Part of a small language model's weights.
Size: 16 layers, width 192, vocabulary 2048, 5.93M parameters.
Training: a variant of Muon for these matrices, 14240 steps.
MLP neurons of a small language model. Each row is named by its layer, matrix (up: input weights; down: output weights) and neuron, and shows model dimensions 0-191. Each number is 500 + 25 x the weight over its row's rms, rounded and kept within 0 to 999. Numbers have three digits each.
After each neuron's rows, "fires after" lists the tokens most often just before its 100 highest values on Wikipedia text that the model never trained on. A number after a token or word is its count.

L4.up282:546516504470496495461483507493499480523527535512478535520516470468496495460528472501505478490509479518496498548531448497458529499477478490494466520504484502534555505468524507535475529504529496532469466478536475480457516516543472510478518457494495516497519457500525478484516516470495484547534479509515494500471497490532481490505558536478509513484514498540486505474506497478473516501521528498484481510573521545479518478494527521470529491505461517444516495487551504503557518521526517515472488513500479444497483467495499490511497501463469485535495488517481520496511557473469454521
L4.down282:525475510528499499461509486500496520468491498532516513505479508524483500510476477463514534508475483452520497489513519532519495499525501496496524546512498502534443479538481540468512506525511540451510486473509455508475509478523514535457466520520478479527475557495470488494478482498501464457451518460492508511517555484487498510491463513496524482530502502488515507516512518505501514483470452501521531491456451504474498513492480546507516549509525468485455527487493472512484508515539480479538482472531502452465508526530521553519548480499488506474524489515488517568464472477510535489
fires after: " bo" 22, "re" 13, "la" 12, "ro" 9, "sh" 7, " 1" 5

L4.up125:454486480498526486520558486507461482489483485487500507470537492495491482499515508498489473486498548507494513458520496518522467506527497517482515523513475481506504510479476499497485512509551461531511410483507541540486510487505470453514487499489471514526520494477511470500508519519492496503487458487483483493514525526519530484459542516460524487474469479520527527499515493515512542498488483528513496501520504514440498476495512441483508465463523504508516507476542484469539524498477494515504502527515527512486500522541490479438484519489474530528546523502481552502543512525456586473
L4.down125:523541469501501466500528496551502510503513519535528518521460501512517495531476438481506495491455444504521530469540448510483513532500500489528501491484498506473497504505519501494504457461469489514491480517473496482472462458435498516473486481546474484571487522496532510500506499496499508504498529529515492517494510497490523514514503497479508550471506502516492505486482451507485443489515486515493539446538512497543504495462515554505466497478497548489522513474485506487548470464450496493546532515508472527551527454536483504534487518494489501491517484507521477495487482502527541514
fires after: "\n" 28, " (" 21, "-" 7, " to" 6, "ea" 4, " allow" 4

L5.up181:542503477544516465458523474488513487479542516538538518464528483504476476526478547486510506501515498498560479497487489523500525493495497489463486463496487492517492480496490507500501516501512457510535456509470501497500490530479560507462477474515510487458511483521494519531529490480460495511489519474488534469489497531511521496526559504482509507495478498527504516487543536475479465508450502508498490529543482528452527528570478571477485522523492484493476490473505514491498492481556496541529530520525462483513461477479473488526483508475514471447474532491490522457477491501522504474
L5.down181:481490524476501459481537495518537508454530484472447445511459487504512513484501506508489508517497488474539528508517519546454496484556486560483523529490498525513531476525494530490508516488560519487497475543476526465482521496492472473522470503518515464472492490472485477510546499548541465480468481474483469494513464465508566549535468500464484507502509467496505487493503496522555492471495487514476515495508466517491525508496519486496503472485515498479463520491519508481520496526460518463495477489504503504503548486567498479489497475506542546465512515470544475496504500507485512509
fires after: "ra" 16, " Ca" 11, "la" 11, "gre" 7, "ro" 6, "ca" 5

L5.up490:480484505469526499508465523509483538492549486496527532504527492530510539488535485506521526507488499505546471507457531512486499555496488513436505497511472514545512498525503461488521494524485551520463509499490498501515443532478481508496466476535532481502480500455451513525519490466521507463507505508484529485481499480548490496454498518504492489471537514466515497551538495485535532498562530492523530497501498527516479481458454507499510470492515503538501497467502532499502475497522487450509495474492499471511519454534504496495482507465550450525495481517460520460508449492466495511
L5.down490:494501533501516469537510552492540515520486494458504524509506493471524515505534492516497466471511448505547516530483494477502480521491511529524465509483527481531479475497529501469451523517488524502523508542472503488497481468516501497490502460513441480462457498457506495502509478508517535472477486516508553497499587484496484512507487472513504509458482515479464457514493532503540489534444492512507524491518487483477501544530476498514511497534457488542512500530467437470490485506487499504500541496500499531495484488475528516486470541515474497495528440536536502512535466508505467524
fires after: " c" 17, "ig" 14, "d" 13, "c" 10, "ten" 7, "il" 6

L12.up285:419461465476546516518477537487490468494555539518500500463498554489509493531458482502463514505469488476512522502479460479510503517473470482505494502473499520501467546509537478488516494527502456524483485528500522511477498517500523524501492515468553511538505519490554505501511521536489473535513515494526504493476488529503501521504532481444481502512473513460505504506519470543501521481474486518498535515574481503492502502446495510506476505476488495503500523509500513501509557466492496531493547548531501490509498507474491474454494475479541491464529483497527514475545486517481522552
L12.down285:502508392511499476517506471517528493518517532488463544480542490480467490509504498487505476491509484515493519487490510469471485522500466454553509477522496513535490487474480498523477522494480472449451513480504522526514473517485462517496548475527518460526491491492533516506523524514495491488474454509463521560510490478485518553540503505465522538520496482472514503554491490526465475502524513530459509485505497457479502512522498530515539475492484549501531457509512533550569522478501528496519492486528488480499502499483494513481510506495485505486487451497482459505508486480521509498
fires after: "-" 22, "." 15, "\n" 14, " |" 7, " (" 6, "|" 4

L8.up371:501515513534512564509505498520507477466507518482533479519507509507485506543536471460519465470509542516521514519457500490485494502516518527502519501522512527498495517502519524494513496482479502553487481504488514475534534497476478458550519468496525513520449478492506533430513510494498470511555485499463508442448509509513514484504530485479493488497535489516524481489506465504523466510529512496494451427492480493495509469497499488537533482551466454484525503463490503500494493499458487496554515444553532508542478491511491530519516490506538475491470487516509510498487477491539453494
L8.down371:530501530469483507464472509502484530478477547510495494454530497525486504538508469512512513483510496484474479456528462481516512512508488525493489506507450502487504501501525487516510472456477491486536495466496547530513486498484501441495471482479520516494486511477501490503492476491516551518545466486488446483498478541487507486556500508501542459524517470519497511511464482522539497523531499499534540493537476440539477488526501509507523498481479511474534531505506462532535487464516526519490510523511529492498516498442462497494527503541549454496466518494532533492477481473570468482
fires after: "act" 15, "st" 15, "ut" 9, " p" 6, "ab" 5, "ur" 5

L4.up545:509456460515532509463535486504527513513506499516464493499494499529504504479516526501485496471518439501499534493483498482522537492489502506480482491523505522534529518525509504550508487525527520488506467500481502499455513506483487476503475516533516530502491499448475521496505493513465503512527456551500528466524525565460477496496521530495542519542519472478414485467497489480504517480479527474524510504536509478457519407494548490529486515503522505434531490471484461503467485496482559451503485500513530473501506466473517516498493509514499536492507488462504498495484502486478487510
L4.down545:497478488474501485482444516495475467464527498526493507493464505530505478542509510554492517475481500499498537511496502452521522467451471499520485523485556487471519515517519521535479475479514496480460470506521463489493533494526475426539490516499479510546484483485492475507521483484530478510528562548500531517542507555500523479530465516501480499453508521478480501473510512485475490460509540487564479506489494473474514493556509476483468498515510540509493500515488481554457459504501488519479489490510488496503503536468525501454537512549501493515510493511513482534509499514496516471
fires after: " P" 14, " p" 11, "al" 10, "p" 8, "ab" 6, "ol" 6

L11.up367:478523520532531488526519488489481497493490494473456460494455495505488474498546475512480461484436530471561477508522472487548435504486454507462493504490524469507493496498486495513477513525463527573502535539474541519485499520489510525468551493486543467476507520481530480483526535489504471520507494501493496508514510509448485516516479532503497501511485504499476522510510472468504498529505511481480511478516523515487516471534546468509507479484502446493560495525484492528513494529500520509518485541537515487503515475482464472437547507485489514479477539487517520495520524509544508481
L11.down367:498496419535437498461491484499470489513486512501477463544507535446535509504489526558516498490523518495498512539524526516495516519478515496520470507490466475472468463475459508499485511471517556508487527518441499496480478502488512498498488531503486527460459504478545504506538459509446520454520525508523488512541534515487495546500539509526464518488502503522500508494475474488471517515486492508524506519515478498499512537475476510501469485443520533506451509536505497509455525509484486512505490468502537476508457519492537505488478521530533506503487466468491502508504484543532518530
fires after: "c" 15, "s" 13, " re" 12, "p" 9, " S" 8, " con" 6

L4.up107:512484481537462507527473493468427464486526466487516488521526510527554519520528475492480489509524467529482512530518479471486546523484489485486493490476506497496489494515520516522494502499499513525498456516467488493466486500529482506537502519503495492476535535525521498491481530549487502538515526505485493485475501504453541530454518487481549526479439501511478525546533485458504534496524508529452531489476508497467464482482512475450479515500502519460490509446482489535521527525470513444468507500551485533492523515511475522480481489473509479471487515449485538489529527509500532489
L4.down107:468453496482455503472506502466501515515494522485529511471505463515500526529532509505499446459530500451508499521512474512497529489525498516471493512522511465472485502523490529502460510531508493493488501472473488446495473499430477494494503482528478515517518480534502518529456486496540488534491505504521497531480491481531511477509494485445507491538497462485469510531460462484488497512511504493521503466470545490556466525489477546504469503520483489542491491455499496540557527518469496520509500467482498529552549519505489486524500572539494509547516494474526490499491472529497496543
fires after: "-" 33, " (" 17, "per" 9, "–" 8, "(" 4, " " 4

L9.up331:509472451502458527507525494504512447482493529538541484471477506530505503501488493453490493507496547487485506528474498507523496486465502560517516467538524550531477466486526507507477522522483518523502472504514495481512512482484509491489489563498475476496460512492504471539472463518481496499504447483517527493522494497493516495515487491471504503485487561503521535441500510488520509513470479452468535493485510548524512537540469493448461482515473489461492540507511491539475546476450504494527535525523507483550506535522506527459495486472490521495513477497506562481502517496520489506
L9.down331:477530549552497486484478500499500485527462490482460468520489492514475475498483485471504487506549489492453512485521514486535499498497503540494484529444520539526514505485475503524525492501507513500556507538496521462483487510527531479541493486492498541524535490500533510532482489532500448480464474512470510449496544468506476520471513543485512497490530473513484478507549529533461487536498497472509463491498552523473497520526525487509506535511520508524511495539506490544466492482469473456508478473491506462483494488522525546505512478548508516490498506443449451504478513495481510459
fires after: " |" 35, " " 29, ":" 9, "-" 6, "S" 4, "|" 4

L4.up138:482521477492514494497518469496534509476486517473550511549508507491494466485527480491485486496523537475491489501497523523515477463467509496485522522543537477532488491486527477519475544488496532514475531482476527497483487511499552457521496502503515440498473473510517481518482501525518482466479466474459520476464476497496561479514482562548493461529494522474464525506484503481494497474523494471512526460494485480468488478475479550538495476550499505497502465549493490510508546537508530526472496481473518550484517544484523477491548534522474504516487511504487515446527476545491514490
L4.down138:479517490498459498502552508492520527508466448504533483494474496543488484505498508514521508498517486479474488499510519505552472540498504525501467539545512509530484497468448508524507500539456525478526507553497481456472495507471513513499518483466472495493467465479553507499524498512530480529495504489499465522472497496514509503513509504500549503502509533542523475525460511477495552488498511480478535494463514535549478510509492455497518521507526543510453474514519439501475508496514492500525512487510464510503476525445467458488559547502474490460515482508454496501519453525471518481
fires after: " In" 30, " W" 14, " h" 14, " in" 13, " Be" 7

L5.up17:555532508481533476502512482520497510504504520484446525506504512476507537495475479528504498531531498495530491501512521474551541511486478530515531450454543494449581502488504525477513543478547555501483491463530514502466518484477492463500512496498516503492447519514498483483496512455484494508452453534504543469492484508523532499504506499496487507524529485433447457448473512451504488487465453483532481481504511506502464473484514523501497520512519534491520494473520531530487514501503484529499536477499493496473501486504504528500476465512488545496523498529482493525482484485509505485
L5.down17:519483489503521510526517507547465499543513474496473540497479482472508502511497508497462463527458506512525535517468487448521488520470498500428545471461502534479501451522472471547513497482518480505488497511507494534462487457501500532529517490507494501502499531496517505483497471437520510535495519484516482487514483522480493493489471526499500509544459458522504452493473457496505536463506495514505477484513502545552502480455507547539488504492465543464514497473450504492504527508529479519509491520516496542502512514559527502528489441484501507525516529509473557501519521512502502500
fires after: "," 40, "." 36

L4.up445:518525430542549512512495508543505465469540537517480498490513482494513481507504462547503522490485529499484531493471510565479504461472521481539505504529497497510479496481532513447502529492516523455523500477497524523534477463508551500479456499458467532532507504527558510466497459509475536478520493497541456499499513480494489508498502496455427482489518450464485527488504476502525470505511487505534493489506493532476519534458495481486501500471522507487488516502508473554541491504499495524486467511526463494503496476514487466481495467512528528483465514499517513521506481490506540472
L4.down445:452528381473509498456508516522475510500474496488468523508552478503520513492501496515479477502478520491511501499481461501505510471479499509539495501471525503490517483503492511494507494490481508532522476461504523514504516466482482485481539520508450532529530483491492481546508486499496467487471525496481498458496537544516453517502477514481479511496542486527489521498463515460485476511460519490536485499513544479469501550496509471499476461516572522489503526521535546553542496507457488465486520512537491482523490505535537508491520500477473475469504533503486523525501513531502526485
fires after: "\n" 74, "s" 7, "." 5

L4.up252:514472491523521478532464515517469491489505499501462535461493462456522505504507492527464519511484503519532523521533502506533493493457491508508526498498507535512522476483483516493511509471523556511495492517493502493522479453480530486510527496491441458479499460458518506507519497479538462530475488516530515502549505467533510498485553552520479524530531518478544484492512530491537515490500476485480522478491495496496486509447458529528543523507450544512484530487512443553462482521457485494472550517476506522477452473471484486488454522517499520493497489542494511477509487527489485520
L4.down252:482509478528519528490498554465519542503537490503461507485474457522480456516446491492529484509507527479475487526467527515511488531506515500474489510475484496476528464519519534472471492503516512456477533493521492459474502476511520521436490479506500496512516504500520461470518478483508521514472521484457541478494520496533527525565527480509547509529496503497506469511512477498530555534494478490520491505466520498517465459508537451447482529465497505530541534512522489516513501499513498488512482498458553527515492442484520523492522517463484460503494512522496520546521488509466501460
fires after: "." 36, "L" 23, "," 15, " A" 4, " Ja" 4

L10.up115:520516484522548483513489461514484501502498489507515448472508521469525469491599501499521507464495512507507504496503545536465527491514506513476498529466525499485459500502466494457497526521498527555502509464492480461507526513506469484473492504498553531487489509473525494480473512466444495503518483502499513485434518541513442521489503504501495498484493487517487544438480481510525472469526518522510488532523509500512512542508495475506514555495525507544494465531470441534489526531528539486480504504508490518480474514493487522495504489508477504547476505505464509524487521521452519469
L10.down115:502539536509499505448546477529511533473501508486528491528489513472506525495506459521505486502536522499492504499459505542493482467524483468523472487484477498538531492522488504488506482504499496535493494509488546533508476530508512517535535512497511485462474479461482468479496462480482434522527532510499535525476500519559503498443490491489530494476514532482497453527495482490475488498531485471507465503498569476488530490513482461488500458513503466502488490502476514476513544514474502473527516505591522497498531501524515510508450526494493571479494484458488489452524506500482495492
fires after: " F" 13, " con" 11, " S" 9, " comp" 8, "b" 6, " pro" 6

L5.up220:492525493476500497472513482512485561533520493506480510477492517476548489498509477466530515478471497451468515520484507507511503453505512511507525524486496484484513489488513517515493547517488467539523502480480507495506506446508473467474513533503521486508504483441486511530515527518486482472511483540477507465440495536528531479496513547513503450489515500475520514503462513518535481487488488496525533459500540472508450486537515524521502473487491504524507470481480491444493530499535521527466470556497492562482493529494502528501467454531472480470512457496490498491488558471549501550
L5.down220:484542472527506541501487514478487485500475478484562498501490504534470522509515472508495481537486513468483555458501545455548516496483496530516503512517505523503454505535476497461440450487502488495527504482463482528514477459474467515514514487542492464483505539509503534524517493440478497512497493503505485554514530499520545483499534528486487478495495512528512522476469515493519504477538528496459531493482478504518499490525534506480514512554479541515500506479507531483549533524460483481500471479492482476504486492443468466513489544523471481475519497458478474515487486542508475492
fires after: " b" 15, " H" 13, " B" 12, " h" 10, " D" 10, "M" 5

L4.up123:565501457450543480477510522490515512503509482504543533504546493460537525485466474515523507499467499496476473529445511522507458502474521504498526486472482461481482545487502534541509521470539500494499497499506509514455525455496492480463488515523517510515481489501462510513475510506474517524563544498497488494521518542524466496474464528479480500467473506520509521489487458553502519478518446518518489489465506494537529501535485482502487475510510484477528512493499492510500479520533532538525510526469488493467475514460540468473495490508499551520516500484538525476467544467467503488
L4.down123:518543510471499475478476520489520496544519557523497493478441480463540493496483470538483525487482500517526471541479543459502487509477518491432494530523520508464497499535507518482499506527518490528485485486476472501476520487505500500503505549541525504469463482513527457509536515500494476505540488496521501511497563525481512470437497499496481462435475474477495503495476536495458554462528468513479537486484513502491487483504544510521516518490484544513517473521482515469510488462473535513488465505460499486482527527523525465502525490478498486494519489510519512544536494514487539516
fires after: "c" 37, " B" 16, "s" 7, " D" 7, "D" 6, " I" 5

L4.up140:481523476477515478477495466488475510503497513540549522530442473504482495485504463491484522507486482501506484486515522507444461443501528522496495462487536434520521519517490537491514522500486502503498503507474494515494468507524499522469503498467501500486491535509543510489520515475506489541505542515532500533540524497450505535547504556482499501448514529483469512508464542454497464470506499464535520496484513480520507413484497464517513509475487480493511531500533493483527463508494507457522508567511490494490488530516485508467528477502525491506561486489509513487534523515522522529
L4.down140:519453508527477515473508485539486491517478457476500493487478502502489549526517504551483503538513516508504527528545489508510533536520481524534516522479516494458509497494472467503498504546470519535479483482511540524527459502477517460539461515531489528511488475494507485539484488548467515503529481489493463530470510505488502492517462454499485508493487485514469495528493477459515509487526462507543500487503502470504500481474458543457527500500476512500546443471477490491533522496505491496512446478519507498514456497509522494527500504555489477472569480486450489532469484519558506475
fires after: " " 27, "re" 21, "te" 16, " re" 8

L5.up500:472461508497510503480446541510474510494522496499477510458475482512467507480542484482504564473531494475543516472529471485494538513473487490532490493537497506455499471531529481507532484433498533549472476496532539504492525514502538481478475472489484478492457539503550510512518493528532476530516461499496503502502493509500510507529495558497519503473518518523496515465524501494502483460512509489492480492537522534489485479485517539485531483449455476501538525475506468501521484506511516439508516465512544473465511487470496508524551441492499534500482505481506555491508504495498521484
L5.down500:496460467522531515458489542484488468519473513496462473456439505481519471498542498574524524509458480487512518497508500468520516474488503496498494475531464479495479505516512471516492497498558489514449521473498488509483517507510532517501493519488503537499503510522508490521531444469439479490487547476538497535454509509504499501438479516517518492470474512515481477525472519505475489488486510543526474497490465506502525465510527517482506489497481519494566498486496515445486497491521506491523492453523537508490521483514478463490485547488540541486480508525549500541526517524540501489
fires after: "l" 14, "le" 14, "o" 14, "co" 12, "s" 9, "c" 6

L4.up296:458519456502508476470465511427504500477515513490528506490459501468462473455503559449504536521486500500501478481497504501503496504498552530486471481530511460519504518507510553509484533546499477489494532517497493514529507492503476563517521473476502464491474476529494498496511454490514476512499543461540454485491491491564489538480511504489558489483561495451496492525497510508487532500512512473522488502509524480525545472493525500490533510520489495506468533492523474497507520498488541503459495460474472492531544509520522461503488543525522500480503509466494462514468515504490511491
L4.down296:528469487499468476517445506510490509461530512519498514509461467498511508514489482508481539527523499493488503502469509517519529467463494509538465524475509530507503547483459498498514504521532528486473496537463527472501541528465495468473502530450514493517464479507469513534491482473471474494486502520514481544506469507521501525519488495485449526532521528502508479462457556475483559530579500503511501488495495528492473485500457462484515498537529481521484507463545466504487479480502474524532504497500483470489496450508522501449555494507500541513501531504453523498500519470515497519
fires after: "re" 22, "te" 14, "le" 11, "ne" 9, " ma" 6

L5.up288:515505485531543520520536529484505481513463500462477495488518491520511514476526474455566517550454495495495453478508519522494454498495472507455533508524496493535483496487496527509514509474485518492528492545501497434504454478490514516508508503503503473511520515508511521472500508548470550448551501476503521497505484552534493477521465534495477534498534515480500492536508497480508526493491517485474510500514538510508500513490508502507466530525458490485489500481486467495495471475537460465481557524455490468471464496482523540516513490521506452494515534525441507504504457516483491545
L5.down288:460500470522473520462492528481530506517490491498484503513487473547470501493544510552497524481500478488499509524445478484535462510478469517460479533529503515521505485472495463492468486504508494527541562486523517531487514523528462489514489542483479463475502537464558494500502473485550505512489542529502498518511496471500519500491475500510482461484500487522499527482532471533526505498496525499506520479507513474495512484503514465477465461506462471480517472520453467548476488493486519543508478457529524521531512485472533444505523560527496545469505501509538487481527511519456475508
fires after: "im" 23, "c" 14, "d" 14, "m" 10, "iv" 10, "g" 4

L4.up261:535524474524487531521529501516495497487444496542491526491540477461550475515522498502545490480456505477522522527509428480521502447465479495494553532495494523492484488507512500513528467485543467496508528507517471517541513488475507507473526456494466496509501499453511539468483465470506494508492512515514510502523494520499518505451486472494463518527458451503515533481514497478505507467523544483499525478492525500501488494461548487439440498519470511517537553496484505515496539533512483498533490513492498527515484483541502498518491461441538509502519540498475507487498494519503503493
L4.down261:471490467486471489478491468456495462513480482486483504578498521491487522466486533482492499477509505520483502488524513529460448566477485519503477477508518530510503496470462473506500523491532532513449514540546493530454490488494460500482453512522483494500467488495526502516511536483495535555515512480494478514530507496489493508563468530517507523466516483535508473507485496482509548555538529510509503519508476477526468501511477509468540522479496502473445512488476492499521492487539492497528483486529461480507441534492522495528530500535520472499478536524469483534522478525497506490
fires after: "\n" 66, "s" 16, "S" 6, "-" 5

L10.up9:518475494501546505490524519521506477518549492524486558525484490493464523447502476508494495470487493518500491488503485428459530490501506457464509551547508544497525489508526540483501509515481530497443514524519501491515493484513542520530476516536532483522490578530523501483508567479523528478535477520510504478480425521482487464457502505488470499486499502503519496494463495500508504457468503538485504489484515489542502480493530546524488491505515475466528511468475479471457511523506479464488496488500526508491495471521509544481509505511509483484538524505492501487485488468449498518
L10.down9:531511545507471503475495500473491502443521508520512468512424505534466535483492498507497511520517520551496460494466522542475493491496463567487471456552488525484545478516497518549517493490540489480549470491495462485529476498523505517518502492493530518485512479471516479473534536513540465458477484479493523497458488512495511484466500470538464524525513511485519493484503517501497460486506491535521546489504538495504545519522501467530498514519528475542509525470480507490500517496468498490514508462511506456469481519514522518515473481450476522479503490486511506503538468493492440489
fires after: " c" 18, "ad" 16, "im" 10, " W" 9, "c" 8

L5.up482:533530435513520507489526502473458436451487476516480509539503506454484516548491569500499486488512530517497487543509456479481469447494490494535492510502515537507515517532489538478536490502487479474464484458527527539568476485565479484473538490485494490497479517529477519490491492495496564506501500532477493498464496505527456495516500535508476494482492495503506489510483474505493507481491492486519499513546501524488487522507516494448461460479513481465456516521501537468493489490493535483489491531516472532487512459514492528490530488483515467527520535490520539501499509506518486467
L5.down482:461475425512493452485563488519539511517484491496531485506506509477495505487479510516552505479521481538522505469484489502499543547527459521504446517518520524463484478514492467521480498502499492509475507541513488514536512479505530486495464493507481492484540532528463497498509509454509492442507534455511499448493534498495492504520489500512518455503477511453513558469495556461450460478532490489497482506485519462598489515499480497503505509487531503467498526487514500521521529513483510522498500496503494505497489517495481515485512523526496452538499526519467477517489505462503506511
fires after: "'" 33, "\n" 19, " " 9, "s" 6

L5.up170:478523502560509517497500547501527508478501463471571494513538546527466510484485480449510501481519527501496464491466481528472513520495510474508539529469515502515471430506519517523501510478495499521509502514543526488518514514496513484523472496532513484528492474489474505500534460493485486487505487532473490530420483500457527497508510510497512556492518503532534481461482498509562460523529494504433502512469474510531500490526486505542516504525506444507557494478527520506470470476493504491545486475499522493475477526518501491496473509505506516479455473482526525480477528510514511501
L5.down170:509493471507499512552504528479509490514503485495501527494524485472479511481499499524453507542486469504474543497521461497556514485522472518511479525469525467468494523486491488521508509481506459489533464490455553524485493421525507486498492502470484505488485496481486519497486491518512527527492462484554480488555516492567503524528505547528513456490506443507496521526512493480452471534518541487550516497484535516526537519494479539497544466503491513508478498486502512510535504483493515520482465462503456501502539508500506459497513530515474504482534515486463526482463470508462463479
fires after: "it" 23, "ur" 9, "ul" 8, "vi" 7, "st" 7

L5.up531:461512527515511506492491514478520503501529534486462512486484561473522503503529529492484476497455531505501508528485520539461546476509494420508494487537469491479492502451489526507486496496510471496459494507514518531447476502507495460517481503508510501516506486519508488535500532514499527515552502513484506458449469477499528544482528497499558518513512523498530485515520500473482486534473498485479515517501484509508518494541495511505524472477465519458524527479495515446530479487511495546466470454517513476512505520514436523527461541539500535459495542503545516510480486548501510520
L5.down531:480506481463502488475488463521483507525505490511490512510517473480494513464494526548538503527528505500495507551479490486522523534519555515466510474502495482510516530507482516487520480464502464478509527473504525507521553492521499499453452470447493522469534507445495515521500497493455494520513547528460530509537501477515497452502479506473505509543518541483520499505536520487450480509493437512503536501449536460456503549476434510513456506474531464531525478533494492492509521525484469479509490493502487528512471458475485500516507491498540495499502499501488488503545474528504481512
fires after: "M" 30, "la" 17, " p" 9, " V" 6, "lu" 5

L4.up417:496496509504552514474521484518481542462540510487501478516546494459518496511528488523471501518478461512515522555517530502542487480526531502521589505510502524515533516503479477468542495472482534524552467510532486479504456525487520483485507463438504465477504526481501497508483519475475429487474501487501487488508508547459517477471497495485509515468484540509498565461479497500517529510522498497509493473502517473483447488490520503505490494476482475513528519530540467525507539483514502483482504507518530511507463502489466514456481457511512515477494468526498488524446488521500504487
L4.down417:482460457540488490490480493490508507462534470473530510482484520482500507491509522565508473492484506448499523509533465507548511511492496516533505496444513517553563522522510431515522468487553475536480522466484488494530478519514496520502499486486464479491503480511437516481504477465457529517494494501472475502496508544518511489501532482472498502528467504528506535482497493482475511539496501477521483567454519439497506544525472497520477471505545513487517514522426487512517495507485499460494519493499535501484501530486484481510518501501517484498494513508488529493508483515513467549
fires after: " f" 38, " pro" 32, " F" 12, " Pro" 7

L4.up561:529503521501496445484510528481462495474504498525520540519532497509489472526495508530480530487517474535501529478492501480473545477516447442534513449517532477515522544520449510491474443496514489450489472500529498474490496557523535503494493532494504474505454477488534483518498548521487484485471522530455503502502483503483494518522504557514518481524490525465514517446455488494515469511510534483506505535525479528474490477529518482534466529504524501504506503517528499481491496540456490507501479563476490461537487496512518495517493471529467489491453521460517502480511481507492518467
L4.down561:434502508501505557467455529504515512493490545478502544450532474518473530531443501526529518512503531497517517505544511493513469482459504501471486524513464487523499523473517510489493485553500502477518533502499496515495528499516501437479468503482457518491527495489502503496507500533462479477497513464486513486507546499488511501522518478502473479509517483489499511510495480498539506471487507516506463524517526515472475520506502475456496452489534542528414438491485467468555507493524481526477512486507469487523484504481501540491553522472480507503497498499516497526472506555491547521
fires after: " p" 28, " P" 19, " F" 6, "p" 5, " Sp" 5

L12.up209:506507472519525508499500499482480540501478485479488487491486499499524479506472490534481481517499496482493522476537450507475480497482522509544523508493502476513502491455499531516503538467462494522464476504500508465541484469465507476525459477483502492544467537492533445497514506498499498520496544497460505486538502505466456462491520514469482464497468522531493521442566519483483451546461496511508506479519493531499509487518493529455477478479502475494491538470521493517504523449493492517505518546503528532511517486564546480474490494516519536548482475526483535471507488542526451512
L12.down209:497530522498490479459501504477498481525504516505511525498479415517523521491486511446492508508562486506492458500506543488568469522530483500477518479509485505501480557542456464518528504477489533532480495493522493478532496477488533502497519516476435509489459508482518506551481498493489488508502558530556490526475543465505507515536480484494506497505479511494507476510453518544509533495482476472474519467499505536507475495451544494521493502528503506528454518505503515459482463496528506545508487499509468473462467515488530509479523484499483467496525480477521495511529473481496535500
fires after: " |" 33, "\n" 20, "|" 6, " " 4

L4.up335:548495463527519497501509506513479482480507534480571485500513472515504502471471501457450473504461530510479500473536457477491501480499509452489479471529529500491528467485500514520519475531522492498510488481494501452561511515533481493472482521462519504516502498499536494443474459471490529519509517532490498517503472488508491509499446490484441484533523495479508499483479465519533506518530539510530523449550515474505474481463560543486493471480462491479502543538517487554507504523471505507498482508508507481515467487497491528482543525486533522503546528515498485529513493526523510510
L4.down335:488509509497479465474547492511492457496542525532481509555479460477498509462533492493459484464512499472456489532495518492496535482514498519511506538511488535489520503464516501516509476514545504525478488501535549508536490513502503514507457471516465478540489507506527432557477514469518523501503468509478501546485503500522456510469490482463488480509496484543520521493469524474453489534500519555512461491506492475542510539474491474456493483465524469515482508468525521542533488483493486484508471482511452509517545500488486528490534509497513551493524512510457517475506500515483459524
fires after: "\n" 69, "s" 14, " S" 6

L4.up253:491534416514547530506514530506475457492489497501465527476522462494538506482520512526532491500466512491505498514527469523463511470480531489458473503505529500544506502515520534494502550508508520461537513548478528517526488465534524504481493492477492501554524519494510516524509483521461525505521508519503452500532481493513482560497478514501479467463533447475468530499467467483488475487473488511514520471513502469497504516487519456462497464492498509476484542512539493523544513491510518507506477503489471495527469514532512516467523453484533455490483532521454514497501476488510550516
L4.down253:497489413511518493463514524493507498520449474520499497537549503483515535462531490540522518508464470460520498498495494545484511478484472495468503532471500525475489490488472502511473510484470528483522509474459549524530516510485507484477502480514468517494546522497425501521509485495493485505505490537504474501544537508500521499500474493486501490500517451499474522478521514504482473474498521500513477482528531451515478544490537492445518477506512512501503545510485501536531500486493495488520459484501475537558471496503482476497526507510493415558480516507509490496532497527541500527
fires after: "\n" 100

L4.up498:535483491485500499491484481539524525507482517506476500487484482473487492442524484503533501499497526461518512533519469493497478498502499478530507459519501487554489507486488514540514482494516500546468540506498473556509481471532548476503542541454536449505518479512531508518493565485490547524502486465513494491508493494536505517479517528503476497470528538521474540498494530531443506461514458490509516485524524490479510506456534520529519498523473493502526509501486472453479508498505487493487515502475459547435512477476493467479521440479501471534478485532480511496479509462545506486
L4.down498:484536512499482503485494515487524518528521471479483502494478554525468468484464543502517526525544501527483481512518495505438462443474529522473519481474491467455526548481508512465488470468484493485505474518482518487495500501509503486492484513492480532489474494480504526499500560562436502502467475509513484526484516484490516488474525482492501498512476506504470562510475505464538535527546495507470548486532537518494491500496483532459510488463492504543450493536509486460478540530494534498469518490533488490531482499483536527518486552501486501475494505519445516509522484482528515503
fires after: "H" 15, "w" 13, " h" 13, " W" 8, "t" 6, "ch" 5